{"vocab_size": 1024, "activation": "tanh_gelu", "norm": "layernorm", "qk_norm": true, "init": "normal", "init_std_o": 0.00554, "warmup_steps": 37, "schedule": "wsd", "batch_tokens": 65536, "dataset": "wikipedia_en"}
MLP neurons of a small language model. Each row is named by its layer, matrix (up: input weights) and neuron, and shows model dimensions 112-207. Each number is 128 + 24 x the weight over its row's rms, rounded and kept within 0 to 255.
Before each neuron's rows, "fires after" lists the tokens most often just before its 100 highest values on Wikipedia text that the model never trained on.

fires after: "|", "==="
L4.up981 [114 125 139 143 105 146 109 140 135 135 193  94 149 114 172 149 132 100 135 109 100 154 114 116  85 132 136  88 103 134 130 113 110 106 133 111 121 112  90 145 144 129 160 192 123 142 105 133 153 112 116 148 133 157  93 122 146  85 161 129 136 110 147 127 120  71 139 117  93  94 137 120 125 130 157 145 124 121 130  96 150 112 115 170 108 113  91 147 130 138 113 112 132 128 110  59]

fires after: "\n", "u"
L4.up277 [151 106  96 153 202  93 116 120 131 177 119 122 135 109 142 114  85 137  97 112 124  99 108 179 127 157 145 147 130 155 118 109 134  73 113 142 154 161 123 156 139 136 130  95 152 111 103  94 116 107 169 134 123 166 105 111 126 111 136 135 129 151 150 110 146 160  93 131  99 132 118 119 114 142 102 180 145 134  89 156 158  73 114 123 126 129 153 138 109 102 108 112 154 117 136 122]

fires after: "\n\n", "(", "| ", ", "
L5.up389 [ 95 110 113 160 141 147  89 118 158 146 120  92 163 100 139 101 109 138 164 148 175 126  92 112 111 102 126 130 170 157 143 156  99 164 139 176 140  87 121 113 132 110 173 126 143 151 121 118 132 111 142 132 118 126 160  89 127 107  85 138 120 142 137 100 171 127 142 133 174 102 164 148 105  84 144 130 123 135 158 142 121 110 141 104 123 139 102 140 101 148 127 150 115 131 179 168]

fires after: "f", "F", "In", "if", "m", "si"
L11.up91 [138 129 111 138 111 141 146  98 172 165 153 154 116 171 117 147 133  92 125 108 127 147 134 118 125 136 155 106 108 124 127 116 114  67 153 141 124 156 129  81 155 157 167 108 111 123 103 147 119 150 102 114 100 167 112 117 117 110 130 151 120 124 102 145  84 142 146 153 118 173 120 196 167 172  63  77 175 138 122 160 112  82 146 122 144 126 137 149  89 128 162 144 147 129 142 119]

fires after: "S", "Th", "H", "Wh", "D", "wh"
L9.up481 [135  80 151 143 116 114 116 106 127 133 111 145 162 144 152 138 128  98 106  89 139 162 128 147 145 138 125 167 145 134  99 114  96 132 104 179 119 133 138 108 110 132 101 122 136 137 125 115 118  83 117 137 117 138 127 171 129 107 151 131  92 151 143  99 115 108 118 178 148 111 156 149 149 128 132 100 139 129  68 124 126 159 133 124 130 124 130 103  83 121 105 146 156  62 123 142]

fires after: "|", "| "
L5.up344 [142 126 143 152 122 140 138 138 196 140 152 175 116  99 150 171 118 139 133  75 117 131 120 157 130 123 125  88  97 102 113 119 134 125 144 142 115 118  94 127 127 120 164 152 117 126 106 117 146  98  89  67  89 133  86 130 144  81 155 114 118 141 114 128 132 125 133 121 119 109 122  95 164 144 142 125 145 153  90 107 151 124 138 179 121 144 142 122 142 148 151 133 114 144 171 120]

fires after: "| ", "In ", "(", "- ", ", ", "in "
L5.up522 [144 142 119 140 119 141  75 105 138 143 132 124 132 175 172  47 107 117 159 162 129 145  98 145 129 155 152 101 151  93 101 149 107 169 105 139 119 121 136 133 121 131 116 154  96 172 150 149  99 126 122 114 122 128 144 126 160 112 117 151 107 137 105 146 143 138 110 112 135 117 153 114 139 148 114 114 139 145 110 151 136 148 116 139 132 168  51 148 125 133 133 149 127 104 179 186]

fires after: "W", "s", "ex", "V", "x", "m"
L13.up246 [192 129 100 138 135 111 149 135 112 146 126 108 170 133 149  94 149 108 143 159  98 119  82 140 143 147 136 112  99 168 115 167 128 108 119 141 155 146 143  93 137 146  96 134 145 168 118 120 163 117 117 137 139 117  65 172  73 142 120 128  91 165  88 109 120 139  88 100 115 137 124 134 131 120  93 150 154 149 131 131 160 136 138 105 150 100 124 113 113 120 138 126 106 125 141 154]

fires after: "E", "H", "i", "e", "u", "g"
L13.up216 [120 157 182 130 138 108 161 116  86 165 149  93 113 106  84 147 118 113 144 100 152 171 128 146 109 126 153 141 142 112 188 155 136 155 108 126 158 145 114 143 124  96  81 136 133 132 145 129 102 117 130 124 134 136 115 130 137 121  90 182 107 106  91 113 168 169 103 180 115 161 121 119 154  92 131  83 122 139 162 139 136 108 155 142 167 162 109 141 154 138 142  96 145 141 107 143]

fires after: "H", "St", "Ch", "ch", "E"
L9.up621 [124 113 139 138 143 109  92 157 128 158 107 126 144 141 140 160  94  95 109 137 123 113 133 123 131 159 112 147 122  88  95 123 102 102  95 169 125 102 151  77 123 137 148  92 109 109  97 151 146 139 156 124 133  88 120 132 123 105  97 112 112 185 166 126 133 144 105 147 134 112 133  98 111 118 150 106 113 127 114 126  92 148 100 173 109 148 173 140 105 159 175 133 130 102 106 147]

fires after: "S", "W", "Ch", "K", "Pr", "G"
L9.up951 [112 148 129 144 136 130 139 105 114 131  92 101 109 153 125 111  89 112 104 113 107 167 159 146 131 180 125 141 123 118  98 153 158 147 128 139 110 119 107  53 159 108 115 145 139 138 127 111 104 147 136 151 103 146  96 164 113  97 133 138 122 147 127  81 101 143 109 111  99 138 114 110 156 147 108 125 147 136 137 130 135  92 136 138 160 122 117 162 113 155 152 138 140  69 139 115]

fires after: "| ", "(", ", ", "November "
L4.up435 [147 131 146 124 144  97 151  97 135 154 155 130 142 107 123 146  59 146 124 108 112 122  68 126 121 143 152 118 141 106 129 159 132 114 125 132 125 135 139 166 152  87 170 162  92 103 132 141 129  64 149 133  74 145 103  92 137  83 131 143 164  88 139 144 113 151 103 129 127  94 158  96 136 150 187 127 157 153 127 123 153 129 112 152 133  97 114 115 175 131 129 133  87 127 163 157]

fires after: "\n\n", "i", "f"
L6.up474 [120 111 135 109 120 161  95 106 145 180 184 128 123 191 139 129 131  91 150  94 142 109 103 118 108  94 126  89 120 167 148 129 127 173 148 166 114  91 113 122 166 118 135 117 129 132 132 121  84 147 139 132 132  93 130 150 118 109 116 122 114 150 132 137 125 115 199 115 168 115 129 103 127 107 134 150 134 137 156 119 129 176 134 116 141 114 139 114 130 126 136 154 132 119 175 139]

fires after: "su", "w", "be", "g", "i"
L9.up246 [183 142 160 161 114 144 174 166 143 112  91 156 126 127 121 149 128 116 119 128 172 139 105 140 161 143 149 152 141 143 151 124 158 141 112 136 150 133 121 117  74 106 146 114 174 126  99 153 123 139 114 112 125 146  95 123 131 121  88 113 159 116 129 120 145 148 121 108 116 157  85 146 154  97 147 126  83 160 130 150 110 112 125 106 155 166 126 129 133 126 132  91  77 129 134 105]

fires after: "P", "p", "f", "fer", "sp"
L11.up146 [154  90  97  98 141 139  97 125 136 118 100 165 121 108 140 160  98 146 123 121 135 123 132 102 145 122 131  92 168 126  99 144 153 125 119 137 153 137 108 133 148  59 126 172 111 110 125 147  82  91 128 118 144 104 160 128 131  90 127 104 126 149 126 121 160 132 119  99 115 150 159 141  99 101 111 113 116 144 148 177 121  91 115 120 154 139 102 122 122 105 150 184 103 163 135 147]

fires after: "p", "f", "P", "gr", "F", "i"
L5.up1011 [148 123 161 128  93 143 156 117 120  82  89 153 150 145  81 118  98 120 124 106 121 113 116 121  80 136 195 121 127 128 149 103 108 142 142 113 145  77  94 125 123 113 141 156 160 125 125 131 126 137 141 102 123 159 139 139 141 123 115  76 144 136 147 125 123 117 161 160 119 109 146 117 173 138 160 137 115 107 138 139 110 121 153 165 129 121 101  87 141 134 119 138 153 148 150 111]

fires after: "in ", ", ", "of ", "at ", "op ", "and "
L13.up323 [147 119 124 133  98 100 153 111 111 152 185 210 168 112 156  90 166 127 141  86 113  87 120  81 146 157 124 134 138  94  83 120 136  96 169 105 107 165 147 155 128 115 128 126 135  93 109 166 100 142 136 105 135 134 161  98 165 110 130 106  92 135 163 108 147 126 117 119 133 121 115 108 149 100  47 193 103 126 132 113 157 142 124  98 147 120 173 165 133 128 105 133 129 118 174 108]

fires after: "i", "ti", "f", "si", "p"
L4.up187 [137  84 147  98 113 119 100 113 123 110 133 125 154 126 152 137 147 129 100  96 122 133 130  89  83  66 109  97 137 131 126 151  71 177 148 136 158 104 132 115 140  94 135 148 169  84 110 120 118 122 140 121  96 137 144 107 107 151  98  70 116 142 126 118 139 109 125 123 144 123 147 120 130 114 124 166 130 147 155 168 103 128 117 149 123 110 160 141 144 150 150 150 110 165 162 143]

fires after: "i", "f", "ti", "si", "de"
L5.up501 [108  90 112 126 136 141 146  78 150 180 152 106 150 123 140 145 146 110  72 157 155 119 163 103  87 148 157 108 115 158  89 100 119  74 122 156 169 178 127 139 118  97 126  93 159 122 142 157 147 108 133 127 127 115  76 105 139 119 123 147 143  84 119 147 112 106 151 168 156 151 156 134 122 120 138 156 182 128 123 140  99 113 138  96 134 140 144 108 105 133 119 138 187 158 105 134]

fires after: "Ch", "was ", "s", "ass", "gr", "l"
L13.up35 [175  84 124 169  97 138 134 126 137 109 103 157 135 122 189 129 155  93  90 166 143 121 160 154 164 138 100 157 144 158 180  99 110 177 161 145 128 148 113 102 127 138 121  93 153 100  96 159 145 117 150 147  72  89 111 143 148  92 140 130  76 155 138 129 110 108 112  99 130 101 100 161  93  99 141 135 141 123 164 147 140 116  92 165 124 103 140 155 107 121 170 126 133 114 150 123]

fires after: "\n"
L4.up925 [132 117 126 187 132 113 148 137 131  94 144 118 110 107 127 139 123 118 115 138 108 153 122 112 138 146 100 131 159 158 117 133 132 154 109 131 131 112 104 117 146 101 127 145 139 162 143 106 115 110 132 150 144 150 119 140  86 163 129 155 107  99 139 135 161 144 142 101 112 112 153 134  69 146 133 132 142 148 119 124 125  79 105 122 130 132 158  99 142  76 120 157 128 115 128 102]

fires after: "P", "E", "d", "D", "op"
L13.up968 [157 150 182  63 120 154 117 166 152 168 124 139 100 124 140  92 157 108 110 148  89 121 171 131 105 126 187 125 117 151 110 154 132 124 122 117  83 117  83 159  94  93 130 160 157 167 136 155 116 139 135 101 118 131 159 123 188 157 136 115 127 152 116 130 120 118 145 133 138 168 127 121 145 109 123 131 129 145 124 131  95 108 123 144 148 136 138 149  99 143 134 160  97 136 129 150]

fires after: "\n", "/ ", "W"
L3.up422 [105 108 113 147 119  86 150 121 138 126 116 122 139 148 111 118 134 116 103 123 111 124 120 103 174 159 134 139 147 179  89 130 119 116 155  95 128 137 114 147 135 117 115 104 113 149 115 148 133 115 125 128 115 186  85 153  80 133 136 165 109 140 133 113 136 155 112 142 112  92 140 113 125 145 117 127 110 125 123  92 131 119 156 140 148 100 162 125  96 147 116 171 183  85 143 150]

fires after: "A", "f", "F", "a", "i", "G"
L11.up327 [146 147 117 106 123 132 173 117 154 151 156 154  82 114 106 142 101 136 136 112 135 112 146 117 123 149 144  76 106 131 125  99 118  75 143 117 121 142 113 141 160 148 135  93  65 130 105 111 114 144 129 147 198 146  95 172 126 145 156  82 139 108 164 147  98 140 113 168 137 181 126 118 149 134  96 118 144  93  91 102 157 138 145  98 138 129 128 123 117 113 121 110  75 102 160 161]

fires after: "D", "S", "M", "P", "F", "J"
L9.up423 [125 130 102 102 145 108 110 134  84 120 141 103 106 145 135 182 138 147 133 122 167 164 173 141 141 130 120 174 186 142 119  94 130 155 113 143  94 132 120 117  80 148 144 154 111 120 132 117 102 114 104 186 140 132 158 123 126 105 145 138 127 159 127  63 130 117  85 114 122 129 121 108 122 135 117 146 100 143  94 207 136 129 113  78 135 169 127 116 134 119 127 136 126  93 169 159]

fires after: "| ", "R", "L"
L6.up935 [143 141 110 128 122 111 138 135 146 126 156 154 109 155 147  73  99 125 149 124 140 137 110 176 144 147 158  98 136 121 120 128 103 116 145 140 119  81 150  97 127 138 171 168 140 130 123 118 152 109 118 111 138 199  87 121 152 104  99 114 117 121 123 105 123  94 137 114 123 123 132  94 113 131 145 166 132 124 108 146 150 150 157 150 106 145 121 148 115 162 108 155 144 128 122 147]

fires after: "E", "ch", "H", "sub", "a "
L9.up232 [101 121 132 133 124 120 140 147 151 156 129 146 126 158 105 126 129 112 133 139 114 123 104 137 131 119 115 114 108 134 146 105 119  90 143 131 121 109 150 192 148 100 143 103 130 153 132 104 112 138 164 138 155 120 141 145  49 108 135 144 114 158 112  93 115 132 109 180 147  93 154  97  98 111 142 138 123 151 110 142 127 144 114 122 109 147 199 145 171 128 140 114 104 103 134 119]

fires after: "In", "is", "l", "pres", "es", "s"
L10.up554 [154  67 106 130 104 154 126 152 117 115 132 143 114 114 120 181 123 104 103  94 145 148 152 151 139 132 132 148 130 156 132  96 125 122 112 111 148 141  97 140 103 120 100  95 150 115 162 161  72 130 139 107 109 113 139 165 145 149  92 166  95 139  81 123 139 142  69 147 145 126 130 100  91 133 155 165 145 123 141 131 157  83 116 113  97 117 174 143  95 146 151 156 161 166 173 110]